Part of a small language model's weights: RMSNorm before each block, 13743 steps.
MLP neurons of a small language model. Each row is named by its layer, matrix (down: output weights) and neuron, and shows model dimensions 32-159. Each number is 50 + 15 x the weight over its row's rms, rounded and kept within 0 to 99.
After each neuron's rows, "fires before" lists the tokens most often just after its 100 highest values on Wikipedia text that the model never trained on.

L4.down354:66 57 39 39 49 38 44 45 27 60 79 58 52 41 71 56 61 64 52 58 53 83 32 47 24 50 36 68 60 14 57 59 61 55 34 49 56 42 41 32 36 59 20 18 39 50 35 64 30 71 34 70 48 39 60 77 68 48 58 64 51 52 51 45 57 63 54 60 59 47 43 65 69 44 73 43 76 38 60 29 60 52 44 70 68 46 64 40 56 50 57 37 61 15 24 14 66 44 61 52 62 41 83 56 66 58 22 34 52 72 53 21 22 57 43 33 32 57 54 32 18 49 27 58 66 54 32 66
fires before: "-", "|"

L4.down115:49 87 49 43 53 71 46 26 47 22 60 60 39 52 45 39 33 67 52 75 59 43 49 32 37 36 76 36 72 53 42 64 67 66 41 47 36 53 55 96 58 56 43 76 56 48 54 59 68 31 48 39 51 66 58 22 64 23 61 12 63 56 60 83 50 42 56 36 48 50 70 47 52 56 56 45 64 43 51 45 33 79 37 57 65 61 62 39 38 65 44 66 72 52 52 57 39 49 57 43 46 32 53 03 55 33 46 22 71 29 72 58 45 45 28 41 47 43 65 43 45 30 81 69 59 42 53 49
fires before: "=", "The", "C", " by"

L6.down995:58 66 39 59 23 29 38 11 46 29 42 73 61 42 47 46 81 44 69 53 59 75 30 58 37 40 39 52 66 34 68 42 51 49 60 36 56 72 70 67 52 64 51 74 73 40 34 46 57 37 54 38 56 48 18 58 52 43 60 41 35 31 56 61 82 44 35 96 46 45 56 66 57 64 36 42 49 43 46 54 47 48 35 33 60 39 36 71 50 42 52 76 48 61 65 75 61 41 75 38 72 57 44 64 75 28 28 44 52 36 50 68 41 64 41 60 19 85 64 80 56 56 53 68 34 65 63 68
fires before: "|", "-", " (", ".", " |"

L20.down723:66 45 46 59 34 46 46 56 56 63 40 44 42 45 32 52 36 14 41 52 31 51 49 44 51 36 32 25 60 35 54 73 68 43 21 52 83 51 39 83 73 49 42 65 40 46 39 54 53 67 81 84 53 30 77 54 48 35 44 63 51 50 69 67 46 40 19 22 52 59 63 18 09 19 33 53 60 30 49 90 63 73 57 57 45 41 43 34 42 60 41 45 34 36 30 20 59 63 54 34 36 40 54 56 64 38 63 61 32 36 58 38 42 59 63 66 56 80 40 51 54 46 52 43 56 67 42 39
fires before: " 1", " 0", " 2", " 3", "–", " |"

L21.down313:62 37 93 45 38 56 42 57 60 34 47 71 63 37 44 61 45 60 34 73 52 37 42 45 36 40 55 35 55 36 66 60 63 50 61 54 44 76 46 59 55 69 59 61 23 48 65 62 52 57 53 46 40 57 28 42 40 36 77 37 85 59 45 47 47 40 44 22 82 46 81 42 54 57 55 35 38 55 33 52 55 50 49 68 37 73 38 50 52 55 43 55 65 51 74 28 70 50 45 63 45 24 69 34 39 27 72 49 45 97 69 62 58 62 55 90 40 54 59 46 30 82 70 53 52 39 67 51
fires before: " |", "\n", " B", " IF", " R", ";"

L20.down953:65 44 65 31 52 44 07 34 63 73 68 60 57 59 64 76 44 50 54 52 27 61 52 40 48 37 45 63 44 56 45 49 52 50 44 55 66 64 64 61 49 33 62 78 16 44 72 17 69 65 62 34 71 48 65 30 55 22 76 23 45 69 43 37 36 35 58 60 52 41 55 51 48 40 62 65 65 57 37 72 67 47 44 34 61 43 80 66 51 62 34 34 41 59 50 26 63 29 54 33 35 49 13 41 51 34 60 66 36 73 29 50 45 45 39 45 37 63 62 36 45 82 65 55 44 38 46 20
fires before: " |", ",", "\n", " ("

L6.down8:62 40 38 64 61 50 23 53 72 34 50 40 75 58 58 40 87 58 43 53 33 55 52 52 51 52 38 46 46 68 51 59 50 58 27 39 59 40 64 61 64 54 52 65 68 46 39 20 55 62 49 51 63 36 35 39 58 42 66 29 42 57 51 50 68 45 20 43 54 54 26 79 53 22 35 59 46 58 35 72 57 65 41 59 51 64 45 14 57 79 59 90 68 33 58 52 59 29 49 44 51 57 62 57 70 37 29 49 38 40 55 65 56 39 45 48 50 48 54 81 72 32 32 47 60 64 69 48
fires before: "-", "."

L4.down420:43 55 37 29 27 46 53 21 33 13 28 64 37 45 77 46 64 50 51 31 77 53 40 56 54 42 31 36 48 44 68 50 48 51 48 42 52 40 60 66 53 69 41 83 50 56 53 47 67 57 64 57 34 49 19 39 69 57 55 53 60 64 49 52 71 42 41 72 62 71 54 45 78 61 65 45 41 42 56 31 31 35 42 52 42 74 41 46 58 37 53 58 74 48 88 29 41 34 23 61 48 41 51 59 58 31 31 38 34 65 61 38 45 68 46 41 08 35 57 59 28 33 43 35 52 78 43 59
fires before: "-", " -", ":", "|"

L15.down303:31 55 40 87 56 65 63 46 61 50 53 51 59 47 52 47 76 62 34 23 42 39 65 39 17 26 60 49 45 33 32 62 61 50 55 22 53 52 58 55 56 64 48 61 63 46 28 51 43 36 49 31 59 48 40 74 79 46 41 54 58 61 52 65 55 64 44 55 28 61 44 56 60 53 41 29 18 64 55 53 52 45 35 55 53 35 40 47 61 42 47 45 59 40 57 49 34 49 63 52 46 70 54 57 46 46 46 69 40 07 69 51 27 57 58 47 32 46 43 66 59 99 68 47 37 62 52 53
fires before: "-", "|", " first", " the"

L4.down550:58 77 53 46 59 56 48 74 64 17 57 38 52 56 56 52 41 45 54 65 48 58 33 50 37 37 79 40 59 53 38 63 69 77 57 53 60 57 48 77 62 52 40 61 43 42 44 50 46 43 36 36 36 32 53 22 43 21 54 62 39 40 57 85 51 56 55 36 49 57 78 47 50 54 35 62 37 49 46 66 50 62 35 45 53 86 68 49 63 54 22 58 59 71 47 60 45 38 53 25 63 51 68 27 69 09 48 47 62 40 65 35 32 43 46 34 56 55 94 35 60 34 46 55 70 20 47 54
fires before: " |", "C", ".", "}", "=", ":"

L22.down173:60 31 40 57 54 42 42 53 49 75 31 68 26 31 46 27 50 66 73 47 53 38 56 50 48 44 39 49 36 65 59 63 79 54 32 47 41 19 44 76 34 53 53 64 42 79 39 70 57 81 64 40 63 59 77 26 46 25 33 64 44 45 70 60 61 30 39 54 35 56 58 75 46 58 62 69 60 58 74 59 74 67 27 67 72 37 34 43 26 39 72 49 37 36 39 43 55 58 70 61 40 52 57 69 70 48 43 50 46 35 72 42 67 41 21 58 43 13 45 56 27 32 67 35 34 73 58 54
fires before: ":", " 3", " 5", " 4", " 2", " 6"

L11.down246:81 45 54 83 56 52 41 66 20 40 28 58 55 65 55 57 59 39 27 46 21 63 69 60 29 57 55 57 19 47 38 48 34 45 64 22 53 63 49 29 35 46 73 45 49 47 84 32 40 52 40 49 45 40 55 63 64 72 67 58 66 45 47 74 54 43 52 49 71 56 54 70 50 62 20 44 52 42 67 75 74 30 35 82 58 54 45 58 44 62 68 80 56 38 60 50 56 67 61 63 27 65 59 55 43 43 32 82 47 61 54 45 57 27 51 20 49 41 44 52 38 65 59 76 68 41 52 84
fires before: "-", " and", " the"

L15.down993:53 64 74 42 55 39 42 60 67 41 47 83 45 54 49 31 44 33 60 33 22 50 44 77 56 25 41 48 41 62 33 55 45 70 58 38 38 52 56 15 70 45 70 59 64 42 68 52 25 32 43 62 54 48 32 70 39 42 59 69 69 47 46 23 34 68 54 61 64 48 49 47 38 71 55 67 39 43 54 64 40 82 42 52 46 29 57 42 76 65 39 43 45 35 21 58 44 30 51 42 28 42 26 42 41 13 58 67 26 70 56 33 43 50 24 34 31 48 43 38 45 43 61 56 62 59 37 59
fires before: " |", ")", ".", ";"

L22.down908:38 45 47 61 55 70 39 29 41 37 32 52 40 58 29 41 60 55 43 39 41 53 44 36 55 54 57 45 51 35 60 31 46 46 41 35 50 44 43 55 44 59 41 73 67 56 73 54 54 67 62 99 43 68 29 49 51 53 53 66 68 43 65 46 72 72 37 70 75 57 48 50 45 39 33 43 40 49 38 55 29 62 47 52 62 46 55 51 19 88 59 57 63 70 35 59 60 52 40 21 45 39 57 31 81 49 50 73 41 41 72 36 40 31 59 69 47 61 54 69 43 72 81 42 61 38 40 86
fires before: " |", ".", ":", "°", " 0"

L4.down71:36 41 73 73 26 38 44 26 58 55 59 49 49 22 34 76 72 52 59 32 40 42 61 58 19 51 45 52 75 42 47 56 38 58 23 34 12 30 64 31 30 70 67 47 58 70 83 41 53 35 49 30 56 62 44 56 36 73 46 39 32 72 59 60 72 66 46 65 35 61 47 68 51 30 56 55 39 51 23 54 48 56 23 48 71 69 46 52 54 45 62 37 54 66 41 40 46 58 23 38 56 55 55 74 74 53 12 63 50 46 66 41 40 60 29 63 35 55 29 59 82 63 40 43 71 69 70 54
fires before: " |", ";", ",", ".", "–"

L6.down287:44 61 32 83 56 44 58 58 32 56 35 69 37 54 65 73 83 36 43 44 35 59 41 35 13 38 43 47 40 73 50 54 38 88 61 65 54 51 42 46 65 53 52 45 53 30 32 48 62 62 52 41 51 77 46 37 35 56 42 52 43 55 50 54 54 51 41 47 10 72 45 47 44 45 39 45 54 58 31 52 60 55 46 62 74 52 48 39 44 88 29 43 35 17 61 40 57 52 49 60 36 55 61 58 72 62 36 73 55 62 72 80 52 34 60 42 51 50 52 51 73 45 52 37 60 39 55 45
fires before: "-"

L15.down16:83 63 21 67 39 47 51 46 53 57 54 50 28 67 63 62 49 53 52 52 63 60 52 55 48 56 43 44 52 41 47 50 42 44 45 53 36 45 78 60 34 44 79 51 08 23 58 41 54 61 45 36 52 32 46 54 43 43 65 42 43 27 41 53 50 56 68 52 69 86 38 57 47 49 59 41 28 53 49 75 68 61 42 42 50 78 46 71 25 32 46 57 26 74 57 57 38 43 67 55 07 48 43 54 47 61 40 84 38 55 34 32 44 39 10 63 40 28 37 60 19 67 59 69 45 81 35 71
fires before: " and", " the"

L11.down472:49 47 50 76 52 46 45 45 62 54 50 26 74 56 68 46 41 64 79 52 63 24 42 68 20 54 57 65 45 44 25 67 55 32 60 33 51 48 41 45 38 81 40 53 58 40 25 57 42 26 57 46 40 54 19 71 77 60 86 38 31 54 65 55 63 53 54 36 36 57 55 68 43 40 32 38 57 65 47 43 36 51 53 39 72 53 69 46 44 42 72 45 39 09 64 20 21 58 65 59 57 61 43 68 62 76 48 42 67 62 58 40 32 50 57 62 29 63 66 69 76 66 75 30 54 45 41 42
fires before: "-", " a", " the"

L15.down247:38 47 31 35 81 43 62 95 38 38 38 51 22 21 47 71 51 79 59 54 45 75 43 38 53 42 76 67 50 46 40 34 57 69 68 43 44 36 35 34 48 73 55 59 53 29 31 75 52 59 46 47 37 33 43 64 62 12 27 81 35 58 55 56 36 37 29 47 19 53 69 54 34 24 59 43 58 61 48 53 48 52 26 41 45 46 21 61 60 44 66 44 51 51 43 81 45 54 40 52 41 51 51 66 63 52 37 54 52 70 57 39 28 16 39 27 48 36 55 48 58 47 27 62 43 51 61 54
fires before: "–", ":", "-"

L4.down337:20 44 31 73 52 44 44 64 53 38 36 72 39 64 72 79 76 31 37 31 45 67 63 60 65 53 56 65 53 62 58 41 51 54 33 47 39 59 37 64 69 69 74 51 62 41 34 47 35 68 50 60 58 60 55 13 49 60 53 59 49 29 36 89 52 50 11 53 50 35 55 56 52 64 46 63 28 59 61 78 47 33 61 75 54 33 59 28 68 52 34 59 44 07 54 27 64 35 54 73 64 54 47 72 66 62 42 57 46 54 58 56 26 51 38 46 33 43 46 57 77 43 59 47 54 78 43 43
fires before: "-", "ol", " 184"

L20.down442:49 31 40 62 49 30 50 64 51 54 38 53 31 59 43 64 36 46 65 60 43 54 31 50 26 73 00 54 66 55 49 52 48 17 38 40 32 49 55 78 63 70 55 54 46 19 45 88 60 49 50 63 50 40 64 64 79 60 67 53 38 44 58 64 65 51 43 35 38 31 45 75 29 55 22 51 52 40 36 39 38 28 71 76 50 55 72 45 62 45 52 53 56 43 31 21 59 50 58 69 73 43 52 44 49 52 53 33 58 34 76 58 28 44 38 47 37 55 20 21 45 55 81 48 41 59 57 62
fires before: ".", "-", "ig"

L11.down557:69 67 61 63 72 54 32 49 44 31 37 68 57 75 37 60 30 39 65 57 41 36 71 67 45 45 73 73 45 35 42 66 26 69 59 51 65 48 45 51 60 43 61 43 37 60 69 65 37 26 46 67 43 58 39 33 51 49 68 42 67 63 51 60 51 39 43 52 46 51 48 34 43 52 42 66 71 36 16 60 58 50 59 36 23 67 43 44 63 74 63 26 57 21 54 42 17 31 33 48 61 48 58 43 72 23 89 61 70 33 57 55 20 55 62 39 49 52 42 29 39 90 32 32 44 51 23 75
fires before: " |", ")", ",", ".", ":"